Part of a small language model's weights.
Training: a variant of Muon for these matrices, 835M tokens.
MLP neurons of a small language model. Each row is named by its layer, matrix (up: input weights; down: output weights) and neuron, and shows model dimensions 144-239. Each number is 50 + 12 x the weight over its row's rms, rounded and kept within 0 to 99.
Before each neuron's rows, "fires in" lists the words (lower case) most often at its 100 highest values on Wikipedia text that the model never trained on; "fires after" lists the tokens most often just before its 100 highest values on Wikipedia text that the model never trained on.

fires in: "after", "following", "addition", "federation", "federal"
fires after: ".", " F", "F", ".\n\n", " In", " f"
L2.up257:27 49 67 50 49 58 40 52 42 46 41 57 63 24 24 45 68 53 52 53 45 69 60 54 14 45 58 69 43 54 35 61 34 55 43 57 51 66 52 52 32 37 47 55 50 54 41 66 62 44 46 57 57 40 66 57 46 46 56 61 46 74 48 48 34 58 44 32 64 66 63 71 52 57 37 48 53 53 58 43 58 42 43 40 48 41 44 30 53 30 35 72 38 37 51 55
L2.down257:64 18 37 45 57 61 46 52 59 41 36 62 31 54 33 68 54 50 51 41 36 51 48 53 40 53 56 38 45 52 38 69 44 50 28 56 30 43 59 45 30 61 49 28 69 66 39 52 39 65 54 33 45 69 41 44 39 39 49 67 46 50 51 47 66 50 53 39 57 42 60 66 56 62 51 52 84 54 42 38 61 82 35 39 61 17 51 36 42 36 42 38 54 58 70 42

fires in: "which", "what", "this", "our", "it"
fires after: ",", " o", "H"
L4.up133:44 56 46 36 57 48 47 49 45 31 50 59 35 59 65 56 45 48 79 38 74 56 48 57 71 33 40 56 67 45 43 35 38 57 59 34 49 34 47 43 60 36 55 37 65 71 62 67 34 30 48 25 48 54 51 67 47 35 41 37 52 57 58 69 39 29 60 55 52 50 45 67 63 56 36 49 59 36 43 65 47 58 53 44 53 53 48 36 66 52 43 51 45 79 58 69
L4.down133:42 60 54 37 71 51 52 36 52 25 47 50 37 83 67 41 53 40 61 33 38 47 58 59 57 34 57 48 30 24 34 43 48 29 62 62 48 55 61 47 63 54 72 23 46 61 74 45 57 39 57 16 67 43 39 44 33 43 40 54 62 49 68 64 37 65 61 51 55 58 48 62 62 67 65 63 58 65 30 63 65 88 54 54 47 47 49 32 42 42 46 33 52 50 74 57

fires in: "0", "01"
fires after: " ", "+", "′"
L3.up723:55 50 82 51 47 42 59 45 53 74 56 71 44 57 58 70 39 67 36 41 58 53 48 53 42 35 22 71 57 38 30 67 39 37 43 56 65 54 59 36 62 45 68 36 36 38 47 53 54 33 34 43 42 44 49 36 66 67 53 68 58 42 33 41 54 52 66 64 48 44 51 61 51 34 41 69 46 53 40 58 40 29 54 48 50 58 54 48 46 44 36 60 73 47 26 49
L3.down723:47 58 68 40 34 42 49 34 37 52 67 62 37 52 58 51 20 61 50 60 56 53 57 48 43 43 48 42 63 55 51 54 37 46 53 61 65 44 46 35 44 44 71 49 39 61 54 60 69 44 51 49 49 39 31 53 48 64 55 55 51 30 66 53 62 54 62 54 55 56 37 54 33 40 32 64 45 39 37 63 67 35 60 45 65 47 51 57 35 53 39 39 75 41 40 40

fires in: "10", "11", "100", "12"
fires after: "1"
L3.up508:45 46 30 59 49 60 61 68 38 53 52 56 67 49 32 45 67 40 49 43 61 49 48 53 33 41 32 36 61 46 60 50 55 36 44 35 49 67 47 33 47 50 46 63 41 52 61 52 60 45 46 58 46 45 67 44 46 38 60 36 45 34 53 52 27 35 41 28 40 46 65 39 29 58 51 38 44 45 44 38 77 63 56 63 48 30 52 45 72 36 38 50 60 38 75 47
L3.down508:58 33 52 51 38 39 52 54 46 12 69 33 49 55 57 52 49 46 39 51 50 43 42 39 44 44 40 59 50 66 53 58 58 33 40 41 38 63 80 50 65 53 53 46 39 49 49 46 45 65 67 46 66 62 62 50 41 57 45 34 51 45 42 63 56 55 76 65 66 55 43 31 40 34 59 55 68 49 59 32 68 36 56 55 42 46 53 62 43 54 39 52 63 47 51 41

fires in: "but", "however", "there", "so", "soon"
fires after: ",", ".", " that"
L2.up661:33 73 35 38 31 61 57 65 47 31 40 43 48 39 53 48 47 38 54 39 47 48 41 24 47 67 51 51 54 59 46 38 68 45 64 64 59 29 39 48 58 55 64 55 13 41 53 56 49 41 52 34 38 37 50 46 52 46 39 66 41 44 49 59 43 38 44 89 62 49 38 46 59 65 42 34 61 55 28 43 63 69 38 63 67 59 60 49 54 52 56 62 39 41 43 41
L2.down661:44 52 62 43 59 46 45 49 44 57 55 44 31 53 51 81 33 44 32 49 29 52 50 55 58 62 29 44 59 36 57 61 37 45 70 46 37 62 53 61 63 42 61 60 51 42 55 43 56 41 64 53 52 26 46 42 43 35 56 57 46 61 32 61 38 42 54 47 56 37 60 40 60 47 19 42 67 56 65 51 46 62 40 38 68 44 46 38 51 39 64 51 59 66 57 51

fires in: "it", "minute"
fires after: ".", " M", "-m"
L3.up332:47 34 45 41 54 55 60 63 57 47 43 33 83 61 41 38 42 77 60 36 54 49 46 46 62 60 46 51 37 28 35 19 58 37 62 50 71 61 69 50 45 56 56 52 68 68 72 62 19 73 47 42 52 50 48 46 50 30 62 25 69 60 49 57 58 37 43 34 81 56 43 74 41 42 59 57 46 57 62 53 55 56 30 46 50 37 53 58 49 41 36 58 61 38 49 51
L3.down332:37 42 60 55 42 56 36 67 59 42 56 63 62 58 26 42 42 54 77 61 63 62 48 46 43 49 44 49 50 46 46 36 55 46 49 55 65 42 53 59 68 45 52 48 62 46 74 40 29 40 60 42 53 47 50 43 63 32 56 51 74 35 78 58 52 56 41 64 69 48 20 46 42 71 50 51 53 54 42 37 54 38 21 47 30 29 45 53 48 48 58 30 59 35 27 44

fires in: "it", "war"
fires after: " the", ",", ".", " but"
L2.up327:44 32 48 44 44 43 38 43 60 67 46 54 37 44 56 63 44 52 44 44 62 58 48 63 52 31 26 45 61 45 47 47 55 55 48 67 55 41 56 69 79 33 64 47 52 49 64 49 33 46 50 56 44 47 64 39 35 46 68 39 46 49 51 51 41 38 37 48 55 52 53 49 70 40 72 73 53 56 38 23 67 51 40 55 40 54 62 66 32 35 50 68 67 33 65 39
L2.down327:45 74 53 51 50 51 55 42 54 63 48 49 39 48 70 64 43 42 68 69 51 61 48 32 49 32 38 38 29 24 63 39 66 25 65 69 66 64 63 45 56 42 54 55 52 36 69 47 22 43 52 34 43 45 67 59 62 38 50 53 39 63 66 56 50 43 44 53 33 52 62 45 55 29 63 74 61 63 41 42 28 33 45 30 39 47 35 51 39 35 42 89 35 56 43 50

fires in: "she", "carbon", "motorway", "shipton"
fires after: ".", ",", "S", " that", " where", " mot"
L5.up599:65 37 45 55 33 49 59 59 59 57 43 50 72 37 49 66 73 65 53 47 43 42 51 53 51 49 52 52 32 50 47 57 47 19 50 53 36 54 45 50 44 39 39 57 48 40 45 60 38 41 33 50 67 60 65 44 43 42 46 52 57 49 41 65 57 43 52 63 54 64 40 39 56 35 38 51 56 61 71 54 61 37 44 31 41 40 66 31 63 50 39 69 61 54 69 56
L5.down599:48 42 40 39 41 62 67 41 40 42 38 41 48 49 70 63 36 73 32 61 59 64 48 51 71 61 54 27 49 32 53 51 70 58 45 54 33 52 58 37 53 41 55 78 64 44 43 64 57 48 55 34 57 66 58 59 64 45 56 47 64 63 58 61 40 63 39 52 40 61 76 57 55 32 50 55 41 49 54 44 59 43 51 44 57 40 54 33 30 57 47 51 48 53 60 46

fires in: "short", "highest", "long", "best", "longer", "longest"
fires after: " Sh", " the", " hig", " a", "'s"
L2.up80:62 50 61 47 58 49 38 57 25 39 43 47 63 54 29 29 63 60 56 42 44 73 45 66 39 56 28 52 45 70 46 34 44 47 56 37 54 53 49 54 62 37 64 65 47 40 67 29 60 61 49 55 60 36 39 48 32 52 35 42 42 43 45 51 45 53 60 43 39 36 43 21 67 59 54 76 33 41 35 66 60 49 33 41 31 31 54 57 38 62 55 43 33 40 50 50
L2.down80:39 50 64 53 68 46 21 43 35 54 50 51 55 25 46 61 50 63 37 37 69 69 61 70 08 41 40 56 48 52 40 44 50 35 55 62 66 62 45 50 28 57 47 44 63 45 37 67 34 36 59 59 49 44 48 46 19 43 39 52 70 58 40 37 39 32 66 56 47 61 40 53 45 43 75 51 60 44 40 65 77 74 38 50 23 29 45 34 43 66 49 61 49 49 61 50

fires in: "she", "there", "it", "population"
fires after: ",", " that", " where", " which", " The"
L2.up376:26 70 61 28 58 65 76 59 32 42 50 29 46 25 53 34 57 58 36 44 72 36 48 37 42 38 49 61 49 35 43 44 59 40 51 59 49 53 49 37 69 60 52 74 64 49 43 41 41 61 60 53 70 49 38 68 30 42 61 37 50 63 63 61 42 47 74 73 58 47 44 34 50 22 39 62 33 49 40 51 33 52 42 38 42 53 50 31 38 57 74 58 47 57 60 57
L2.down376:52 59 38 61 69 61 68 54 38 44 45 44 57 55 68 63 43 55 41 34 46 55 54 45 33 56 46 52 44 27 62 37 77 37 67 76 43 60 35 48 49 53 62 50 57 61 35 17 31 58 59 33 41 53 52 48 26 46 64 33 74 56 64 64 58 55 78 43 48 69 41 59 37 29 62 60 71 66 44 60 34 74 59 39 53 57 63 59 35 48 51 61 56 50 58 50

fires in: "this", "his", "while", "after", "our", "these"
fires after: ".", ",", " o", "Wh"
L4.up396:50 51 58 46 55 45 40 72 41 36 32 45 13 40 47 55 67 49 48 53 53 49 58 51 55 63 26 49 57 35 54 40 32 43 55 36 28 47 61 43 45 43 59 43 64 37 46 41 27 64 61 45 41 56 23 48 35 51 67 54 33 56 49 61 64 63 54 42 49 39 64 29 57 61 52 58 55 54 36 45 54 69 49 46 54 42 63 46 39 36 52 45 44 57 63 40
L4.down396:54 59 46 56 50 47 48 46 51 44 48 57 53 66 43 65 31 48 37 53 38 59 59 39 29 56 39 52 31 41 58 41 55 40 63 60 32 51 27 56 58 62 36 59 49 49 27 64 71 52 47 67 50 60 33 62 52 26 55 53 57 56 47 49 38 36 52 36 45 65 39 53 48 32 63 39 53 28 55 67 42 99 44 39 34 50 35 67 48 44 54 66 58 42 55 56

fires in: "0"
fires after: " ", " (", "-", " re"
L3.up739:69 64 48 40 42 43 56 40 42 39 42 51 36 41 48 41 43 65 58 60 49 58 38 68 48 41 37 63 64 43 51 42 41 42 24 44 51 48 49 30 58 66 58 48 22 45 64 46 59 29 63 42 67 57 37 25 56 37 56 32 41 45 47 29 42 44 55 77 45 42 65 47 52 69 52 76 45 71 71 60 52 50 37 49 56 63 49 44 56 70 42 45 56 47 44 50
L3.down739:79 61 41 58 32 43 45 67 59 43 48 71 45 41 50 58 62 69 48 38 56 58 52 37 40 34 67 47 49 47 54 37 51 55 50 57 49 45 41 60 46 35 52 35 44 44 42 56 47 33 34 49 61 54 40 45 74 52 61 30 47 51 43 33 76 51 48 67 52 35 54 60 34 56 52 41 33 45 66 55 72 29 60 64 53 47 62 50 43 75 55 66 22 58 52 55

fires in: "0"
fires after: " ", "+"
L3.up595:50 34 34 49 44 48 68 40 43 55 65 54 44 50 53 49 46 38 40 39 61 53 47 60 42 55 22 52 59 62 63 54 43 47 60 64 31 69 50 51 48 50 55 29 31 37 57 53 39 68 45 52 39 88 40 64 47 57 47 50 52 68 47 41 55 26 44 40 53 55 60 35 40 71 55 67 43 55 53 32 74 50 34 73 63 54 52 44 67 48 62 71 64 53 24 47
L3.down595:49 51 72 26 47 51 42 59 58 50 54 60 18 67 51 65 52 47 57 32 53 53 44 75 63 46 44 43 61 65 56 30 65 60 71 54 43 41 54 63 69 46 37 55 42 46 42 44 63 35 36 44 63 47 55 52 68 51 69 44 36 81 38 30 43 64 56 45 70 57 52 49 52 55 43 43 38 45 53 53 57 37 45 58 50 63 39 44 45 58 58 43 39 51 52 76

fires in: "one", "10", "100", "5", "4"
fires after: "1", " ", " .", ",", " ("
L5.up269:49 62 46 62 48 60 75 60 44 45 64 48 40 61 50 56 62 52 49 36 39 40 39 49 38 53 59 51 68 43 28 57 64 20 55 40 55 50 75 34 54 62 45 70 48 39 57 34 31 36 46 41 39 56 69 44 32 65 63 49 18 31 37 49 45 74 51 38 28 48 49 45 47 63 42 43 43 55 53 44 53 50 49 25 48 35 22 52 58 78 44 38 62 54 68 34
L5.down269:72 51 59 38 52 49 44 41 75 36 32 66 53 53 61 78 70 31 39 50 40 47 51 64 28 66 23 71 56 49 57 63 45 41 49 50 46 46 53 48 38 40 65 58 58 78 42 49 54 51 43 46 70 60 48 48 61 41 47 71 47 50 34 57 41 47 70 36 56 46 43 32 66 43 53 08 30 29 57 59 56 59 44 57 18 63 55 62 68 37 59 71 57 37 44 67